From a checkpoint of a small transformer trained on Wikipedia.
Training: a variant of Adam for these matrices, 901M tokens, 13743 steps.
MLP neurons of a small language model. Each row is named by its layer, matrix (up: input weights) and neuron, and shows model dimensions 224-319. Each number is 50 + 15 x the weight over its row's rms, rounded and kept within 0 to 99.
A block is one neuron, or neurons of one layer that tend to fire together. After each block is what it responds to, as a language model described it from the Wikipedia text at the highest values.

L5.up434:11 43 42 38 53 47 51 47 44 61 43 50 75 28 50 26 65 68 37 65 78 52 51 53 48 54 59 16 50 50 61 36 49 75 63 50 61 45 15 81 44 50 29 57 49 18 19 61 31 40 62 58 42 75 29 53 40 54 45 37 42 46 46 64 39 73 38 66 07 59 70 31 74 43 68 69 50 42 51 27 36 50 33 50 50 39 34 26 23 55 55 69 65 19 25 65
Description: Interior fragments of words split into several tokens, mostly foreign surnames and names, e.g. Fernán-de-z, Ló-pe-z, Jenn-ife-r, also ob-sc-ured.

L6.up25:49 37 51 64 54 24 35 58 44 38 46 41 39 34 42 56 50 36 58 24 54 45 65 45 62 54 27 58 54 53 39 61 54 27 51 46 49 42 40 39 47 35 53 54 46 51 57 57 34 55 53 58 60 62 39 54 45 71 39 54 44 31 55 33 74 47 40 62 61 49 35 64 48 45 51 56 06 24 76 55 40 45 45 45 39 93 34 67 63 65 39 24 44 51 37 27
L6.up195:54 56 52 30 50 43 41 68 33 52 63 54 41 48 49 66 42 56 58 60 78 53 76 53 55 44 38 65 30 46 36 52 41 40 53 39 46 34 83 44 51 67 44 39 78 34 43 67 36 62 29 64 77 42 37 62 36 69 41 60 48 51 40 59 33 27 46 45 30 59 56 67 63 47 53 60 55 58 38 50 45 58 46 56 48 81 41 58 70 58 49 47 57 78 25 45
L6.up350:24 44 56 49 24 48 49 24 56 63 45 43 22 63 32 40 76 98 47 44 65 45 51 26 43 66 50 47 11 54 69 46 36 23 29 59 48 38 63 64 68 46 59 72 15 47 55 68 22 65 45 73 56 68 64 60 44 62 42 68 41 35 44 45 25 58 44 59 38 43 55 38 49 58 48 74 55 63 51 56 28 30 58 63 45 54 46 33 31 54 49 52 35 54 28 63
L6.up639:33 28 36 35 65 38 53 36 36 45 40 70 59 53 63 37 53 36 18 44 49 32 37 72 25 33 44 34 43 30 62 27 22 65 45 46 37 50 57 61 63 39 29 63 63 57 52 67 51 45 56 65 64 44 36 41 58 39 44 75 39 65 54 45 39 62 60 69 44 25 35 28 54 37 40 63 18 67 58 58 21 30 44 36 40 50 70 62 40 40 49 61 43 77 41 70
L6.up1073:38 41 56 56 38 49 47 63 32 23 60 65 26 75 48 47 88 54 62 63 39 38 54 44 39 36 32 47 39 64 32 41 49 53 74 54 37 28 74 70 32 44 41 56 36 27 39 44 58 37 56 57 41 72 57 83 54 45 37 54 25 39 45 52 46 41 56 60 35 69 65 59 56 24 34 81 58 58 62 21 41 47 36 31 71 48 18 27 48 44 63 74 55 55 49 57
L6.up1169:28 44 46 33 86 33 48 53 81 32 44 44 71 62 71 50 84 39 35 55 44 38 37 37 31 47 32 47 36 59 46 68 68 81 38 99 42 42 34 43 23 55 51 54 48 48 20 44 48 44 65 78 52 56 29 51 54 41 58 50 25 29 46 27 42 21 17 50 52 58 24 28 47 66 48 43 42 40 62 58 53 55 58 54 52 25 63 74 47 54 56 38 88 47 63 59
L6.up1255:41 60 27 55 44 49 55 55 57 73 29 27 65 46 46 07 49 37 26 66 67 53 19 65 58 63 44 42 53 65 69 33 51 74 54 92 49 45 33 54 42 50 57 62 67 70 23 39 65 60 93 83 53 61 29 64 46 32 60 29 54 19 39 56 50 71 50 45 69 59 65 77 70 74 44 50 04 76 65 42 48 57 57 59 39 48 47 68 48 45 47 46 28 65 51 43
L6.up1347:21 37 42 70 33 53 51 45 33 39 37 45 36 74 32 32 71 15 31 51 60 57 46 39 21 29 48 26 64 64 42 60 37 22 41 37 32 30 58 51 48 48 59 71 24 50 61 47 52 51 61 42 76 71 62 43 20 43 55 67 44 44 38 61 47 48 51 73 37 30 61 45 44 64 39 79 12 57 64 30 52 40 65 18 25 49 70 48 37 50 60 45 54 54 31 61
Description: Pipe separators right after a number in sports statistics tables (hockey, football careers, rankings), e.g. 36 | 18 | 3 |; weaker on mid-word fragments of capitalized words.

L10.up43:48 52 16 70 48 48 24 57 62 33 88 52 75 40 40 27 76 35 38 42 61 41 37 67 32 47 56 33 46 65 56 32 35 55 59 52 26 25 43 56 54 48 33 60 52 56 50 58 57 67 60 43 38 63 48 61 56 48 27 28 32 45 33 65 58 26 55 42 40 43 57 63 54 44 75 51 35 31 48 55 42 65 47 64 61 55 47 49 69 72 63 35 31 61 45 60
L10.up179:50 45 25 35 27 56 39 46 73 43 74 61 35 59 47 41 68 56 51 57 74 53 37 65 33 67 42 39 19 66 80 41 61 59 46 51 11 58 29 60 64 37 47 64 21 44 35 80 55 45 73 72 42 55 59 48 48 69 33 39 38 59 44 82 70 54 32 63 32 65 57 51 71 67 60 80 39 35 72 57 27 43 57 56 21 65 61 52 56 71 61 42 56 42 21 67
L10.up525:35 44 21 37 45 34 43 67 69 47 52 33 54 71 43 60 64 46 54 50 79 59 43 67 21 30 63 44 26 64 36 24 49 42 50 57 50 25 35 65 60 53 38 63 27 45 54 45 67 52 60 45 38 99 26 62 56 44 60 72 58 49 32 49 50 54 28 74 36 62 64 44 34 52 55 35 51 34 86 44 43 44 61 39 30 54 64 60 72 17 37 63 57 67 43 77
L10.up790:29 58 08 65 33 60 55 40 35 63 60 55 28 54 81 50 70 42 40 40 75 53 53 54 56 73 39 28 68 32 82 50 34 51 50 67 70 44 33 40 53 81 45 62 59 51 80 69 61 71 37 73 53 62 40 33 49 53 63 61 62 25 57 45 49 41 46 77 39 44 59 34 53 69 56 39 37 61 58 56 57 67 48 38 30 55 75 31 64 22 56 47 49 47 70 43
L10.up869:26 47 21 40 60 39 34 44 43 31 66 46 53 58 88 24 51 43 39 53 64 56 29 47 48 42 47 28 18 63 63 40 43 53 55 67 30 38 40 43 15 57 69 64 42 65 69 59 49 64 42 55 47 65 44 77 44 69 53 34 45 27 58 43 82 49 36 59 31 32 56 32 54 78 36 57 18 30 37 43 12 42 34 41 74 29 87 65 45 47 40 39 64 61 51 65
L10.up1053:49 63 19 43 56 55 37 31 38 41 81 70 49 56 69 46 50 24 56 60 64 58 45 38 51 52 30 47 33 59 56 51 66 60 41 52 76 34 50 19 21 34 53 48 68 20 64 65 54 89 44 57 44 60 63 57 55 39 54 50 64 41 56 54 62 29 62 37 52 37 53 64 58 61 67 51 56 31 42 56 18 43 79 64 42 56 43 46 57 56 34 47 52 51 64 52
L10.up1324:35 44 29 49 39 42 59 49 63 21 57 38 37 71 34 00 72 36 68 39 77 50 49 63 68 40 40 53 64 59 26 42 45 62 43 48 48 47 53 69 46 68 59 61 41 50 49 69 57 70 52 63 61 70 65 85 52 54 62 27 42 37 63 57 60 38 47 61 43 52 66 59 45 44 48 55 25 42 51 41 41 31 50 43 13 60 64 46 60 57 55 44 45 42 56 67
L10.up1514:41 50 41 69 44 32 52 40 51 11 48 38 65 70 61 61 50 42 42 37 55 15 59 85 43 83 35 40 47 68 55 44 38 67 36 41 56 40 23 61 39 46 62 49 19 33 29 52 61 52 05 47 76 52 05 85 50 45 41 17 40 59 16 22 62 35 35 51 31 14 78 46 62 59 41 40 38 67 35 33 48 42 59 46 41 47 60 31 50 33 52 48 41 49 67 42
Description: Word-piece tokens inside foreign proper names and codes, often in tables or lists, such as Mu-k-und, V-lad-imir, Saint-Julien, and table pipes.

L5.up971:11 55 39 79 40 34 61 47 31 43 21 36 50 51 47 22 59 49 35 39 41 12 41 15 73 27 63 55 58 46 44 56 36 39 40 53 54 47 52 39 65 59 47 56 38 38 59 80 49 33 48 50 60 48 43 72 44 39 56 55 50 23 44 44 45 29 48 66 48 27 63 60 43 69 61 46 61 58 29 39 55 40 71 38 26 42 31 77 53 53 63 21 46 60 64 36
Description: Mainly wiki table pipe separators right after numbers in stats rows, plus dollar signs for currency or math (US$, $f(x)), occasionally mid-word pieces.

L6.up51:34 35 61 58 45 34 46 64 47 60 51 39 60 50 60 52 59 37 34 47 46 67 47 58 29 47 27 34 41 44 73 20 52 76 39 42 58 48 51 72 61 46 72 66 37 41 51 38 26 33 26 72 39 72 39 77 71 51 90 37 47 37 61 66 46 31 41 55 24 50 35 55 23 47 60 54 35 57 44 40 62 46 64 37 43 65 50 54 56 32 68 46 84 50 82 40
L6.up118:50 59 58 49 46 36 36 73 51 51 41 41 50 32 50 28 67 53 65 60 33 50 51 48 48 45 60 42 42 44 46 39 54 62 41 48 26 63 48 39 61 35 73 74 44 60 40 55 47 46 47 65 20 65 33 42 87 50 59 41 19 31 69 68 52 39 52 34 57 66 40 43 55 54 41 60 50 63 60 24 36 42 60 54 49 79 72 62 50 33 47 60 71 74 57 48
L6.up249:56 34 69 61 46 58 40 43 37 32 51 36 34 39 64 57 63 39 40 49 14 33 63 43 49 38 32 49 45 52 18 41 61 71 64 46 46 19 50 41 12 38 56 79 59 69 40 55 55 71 40 62 47 51 35 48 62 48 44 45 21 40 49 36 18 05 49 36 23 49 53 46 55 55 70 47 21 85 55 24 12 31 61 45 29 32 51 71 58 68 33 42 70 48 67 61
L6.up586:56 53 50 59 40 57 51 60 48 61 35 59 67 42 88 46 72 69 62 32 47 46 67 69 45 53 59 48 29 30 58 26 41 36 38 60 46 13 51 59 61 55 76 60 60 78 33 45 50 06 48 53 39 42 46 63 46 45 69 72 19 36 48 70 35 52 35 56 73 32 40 55 31 44 52 62 67 51 54 33 34 43 42 51 43 61 78 72 51 52 71 51 56 40 63 48
L6.up666:65 50 29 76 64 55 53 67 48 33 62 46 60 55 61 28 57 46 43 48 60 84 29 69 70 81 61 47 53 62 50 50 24 52 55 35 80 59 46 39 64 59 69 61 47 59 28 44 62 57 74 42 41 63 36 76 49 50 45 53 56 49 60 20 80 35 61 64 63 41 68 23 46 66 30 70 50 45 33 48 69 57 41 52 68 37 77 61 24 68 58 40 46 21 52 53
L6.up729:47 52 61 39 46 79 80 36 85 38 52 56 34 36 82 39 78 42 41 62 67 47 39 79 62 62 50 35 64 61 39 38 45 60 30 41 68 60 70 39 42 51 48 51 31 65 50 34 48 66 20 56 19 54 39 67 61 36 72 66 47 38 37 19 78 47 38 74 44 71 57 38 45 40 71 61 29 56 56 43 60 29 19 75 58 28 71 40 60 24 62 61 57 55 65 56
L6.up1179:50 60 81 48 69 46 31 62 73 34 50 53 62 47 37 45 64 59 39 72 54 35 62 23 43 50 32 39 12 47 61 47 73 20 42 58 36 37 57 33 71 39 35 64 36 62 40 40 90 56 45 37 37 52 36 60 45 55 56 70 42 56 64 44 32 40 52 60 68 41 59 70 56 67 77 63 46 43 49 55 31 70 42 60 61 59 50 77 33 49 47 63 44 34 29 54
L6.up1395:53 58 60 33 49 54 61 51 52 42 53 58 49 38 51 41 62 48 49 46 49 59 78 67 48 59 19 50 67 43 56 69 41 52 51 52 23 53 40 37 41 55 60 61 47 54 58 46 37 44 38 51 49 36 49 55 66 26 32 46 51 28 84 50 46 45 57 69 39 47 50 42 61 32 47 38 07 68 49 49 40 32 10 47 28 51 60 59 40 69 60 84 71 39 74 56
Description: The word "of" after quantity words, usually before "the", as in most of the, all of these, neither of; also "in"/"of" after nouns.

L6.up294:43 74 33 57 47 56 57 63 39 69 71 59 57 41 53 54 72 47 38 59 43 64 76 52 46 43 48 19 64 43 50 36 32 49 70 54 48 37 43 79 39 37 52 58 54 81 59 50 46 36 38 45 83 54 32 62 47 53 29 63 52 57 67 33 74 26 85 73 35 57 34 07 52 44 39 36 39 64 33 47 69 52 20 48 40 53 64 70 30 45 62 48 65 54 48 66
L6.up459:26 47 54 60 41 45 47 49 48 36 52 49 47 42 79 25 69 54 59 63 21 48 67 51 73 53 54 32 31 36 60 49 59 60 36 63 41 43 47 72 56 51 36 68 49 56 76 65 58 50 24 51 44 58 13 29 58 68 48 41 61 45 38 69 65 38 67 53 39 52 30 44 67 28 36 63 37 53 41 35 44 50 41 42 18 40 44 31 52 52 57 57 59 28 73 53
L6.up641:36 31 55 31 29 63 30 20 53 59 43 34 43 61 37 37 66 50 66 66 57 37 61 43 50 53 62 45 58 60 33 39 60 58 60 61 55 48 40 65 54 39 35 44 27 42 61 55 59 53 52 64 53 37 15 46 58 27 34 51 66 35 65 47 27 70 38 71 46 50 37 32 77 58 55 45 49 49 58 41 48 41 60 62 49 28 28 45 41 68 36 64 55 36 61 61
L6.up701:40 53 55 50 20 21 32 60 44 43 58 44 65 39 42 45 57 60 65 57 28 35 72 62 84 74 55 19 28 59 31 63 42 57 50 41 45 45 57 53 51 36 44 56 41 39 73 65 26 17 37 72 41 43 45 60 42 46 22 50 22 11 47 46 70 78 27 56 27 59 62 14 59 25 75 52 29 56 52 63 60 30 39 32 59 41 45 31 52 62 83 67 57 34 77 71
L6.up990:04 64 21 75 50 59 87 61 43 45 24 73 30 52 32 23 45 24 38 54 61 41 89 46 33 38 63 28 64 66 32 61 46 57 33 55 29 36 75 46 53 56 54 63 26 36 41 57 29 56 40 67 62 63 49 50 57 42 50 61 59 44 42 34 50 32 56 34 28 17 51 39 63 42 38 64 28 58 55 50 58 57 43 40 36 59 49 36 46 53 19 34 78 70 34 72
L6.up1183:55 54 30 53 40 60 37 54 35 49 42 54 45 41 53 28 66 30 65 43 54 63 42 69 68 41 78 42 26 55 50 53 61 37 46 66 60 27 55 62 67 38 57 50 57 62 49 66 47 40 25 52 72 21 48 40 55 52 45 67 64 61 56 36 24 46 70 43 49 51 73 15 55 42 44 51 71 49 55 35 44 53 45 68 42 40 52 52 46 59 54 63 66 46 54 69
L6.up1424:47 38 22 57 04 49 39 53 27 53 62 67 42 34 37 45 56 53 71 46 73 48 78 53 49 59 40 49 42 68 67 20 19 69 70 24 29 21 56 72 46 17 61 60 48 65 49 65 37 36 39 41 53 42 30 36 29 53 73 36 29 49 59 48 53 47 56 59 59 37 42 42 91 84 39 75 29 80 39 48 44 65 55 57 65 48 44 23 38 55 93 67 43 46 49 49
L6.up1461:48 43 66 41 25 63 51 52 54 47 27 46 67 54 31 47 65 63 43 83 48 26 63 31 53 51 63 44 44 52 40 62 39 65 57 52 35 33 32 48 52 37 25 72 43 49 51 47 40 22 31 43 57 53 28 33 59 52 58 35 42 53 28 65 51 12 60 25 47 38 78 67 58 54 57 27 31 56 20 36 42 59 43 32 31 68 77 42 28 59 51 72 56 41 44 73
Description: Short letter pieces inside multi-token words, mostly foreign proper names in lists or tables, such as Sán-che-z, Jac-que-s, Atl-ét-ico, Levass-e-ur.

L6.up288:57 35 25 60 61 45 68 58 26 57 53 58 50 26 77 78 38 43 51 69 62 69 44 56 68 69 53 54 38 34 23 18 28 52 56 60 49 44 77 27 58 59 48 63 65 54 71 73 44 50 29 48 68 58 43 55 69 55 63 63 52 66 30 41 51 48 52 50 50 58 36 49 60 47 59 65 62 76 55 32 67 47 58 52 44 72 77 55 34 32 42 37 47 51 53 56
L6.up711:38 47 35 54 65 19 52 59 52 33 49 57 50 44 26 72 50 36 50 58 56 43 47 60 61 44 63 57 60 48 57 53 59 46 51 70 33 44 62 30 74 75 49 40 56 57 30 57 39 43 16 46 92 83 44 53 42 70 55 35 50 47 54 47 77 48 71 45 45 67 53 39 12 29 66 51 58 64 33 42 78 15 45 70 62 53 46 46 50 60 54 51 42 43 42 45
L6.up866:76 54 60 62 52 54 54 48 32 39 56 44 39 50 64 47 40 49 40 46 49 61 49 42 61 63 64 56 57 64 58 49 45 24 38 62 53 50 39 51 59 60 60 76 75 45 79 33 64 58 51 54 80 71 46 48 41 49 46 50 47 47 40 27 65 33 89 27 61 79 63 37 45 61 59 49 65 48 69 58 50 50 33 54 55 53 64 36 30 59 39 57 52 53 54 29
L6.up899:61 47 38 68 64 46 29 58 19 58 64 76 34 49 39 63 36 45 25 50 52 99 62 57 73 56 47 39 53 36 47 38 62 50 56 51 61 39 60 43 78 59 55 78 63 48 69 66 53 59 60 70 52 64 49 59 60 73 47 35 43 47 33 61 66 38 50 54 55 51 48 48 48 32 70 50 51 59 54 45 58 43 50 75 24 63 68 18 31 62 63 57 60 64 77 59
L6.up1042:44 61 29 52 56 56 55 48 53 79 47 59 58 30 65 59 56 64 52 41 72 59 52 42 46 60 34 25 45 70 55 47 39 38 49 43 45 18 40 66 73 49 57 55 66 48 45 67 71 78 59 48 41 36 48 48 78 65 32 66 31 61 31 68 74 44 48 47 70 43 60 24 63 37 44 47 44 34 79 30 39 26 52 77 54 62 59 38 31 41 78 28 55 40 59 20
L6.up1302:46 53 19 55 70 46 45 28 52 68 40 25 50 44 68 41 43 38 42 77 69 92 55 51 63 79 45 65 41 49 65 32 47 45 85 61 38 26 51 25 54 44 51 61 60 34 68 86 82 53 51 64 59 46 46 44 61 57 49 47 25 62 22 42 60 57 48 56 49 55 48 61 40 50 49 67 57 58 59 53 57 66 70 50 33 68 60 44 43 49 66 38 46 39 57 48
L6.up1415:47 42 43 47 49 41 58 62 21 45 47 63 44 57 45 77 34 57 66 80 84 70 66 81 47 60 75 55 57 36 66 50 33 35 81 31 75 46 62 49 77 86 54 45 63 54 54 66 49 73 48 46 51 46 41 51 46 76 93 53 54 57 49 55 39 52 61 39 58 83 60 30 28 59 65 55 52 63 40 40 67 29 47 58 59 66 80 54 31 61 90 47 50 65 45 46
L6.up1528:75 36 43 57 65 50 65 51 38 53 38 65 27 62 68 58 53 63 49 47 40 70 45 49 67 72 74 61 57 32 20 34 45 26 58 53 41 36 65 71 75 44 59 76 69 56 74 63 40 65 35 48 78 57 50 56 47 40 42 59 47 33 33 43 75 42 80 45 49 58 68 51 39 25 74 42 51 66 51 36 64 51 56 66 54 58 62 22 50 53 43 50 50 54 45 31
Description: Two groups: final word-pieces completing split words, often names (Sm-all, Burg-os, Height-s), and Wikipedia table or heading markup (=, |, ---).

L5.up453:57 42 57 30 22 57 48 66 47 19 47 60 35 50 18 37 54 45 68 37 49 56 97 50 61 59 31 28 47 65 65 28 55 83 71 48 49 30 43 49 41 28 66 64 37 56 36 37 54 52 40 45 18 50 49 76 76 23 44 26 24 48 42 72 70 45 52 66 54 49 70 59 69 42 68 65 40 78 47 59 33 53 56 60 41 63 50 70 38 44 62 86 76 68 48 83
Description: Mostly "of" right after one, both, some or most in partitive phrases (one of the, both of which); weaker on anaphoric nouns after "the" (the river, the station) and name word-pieces.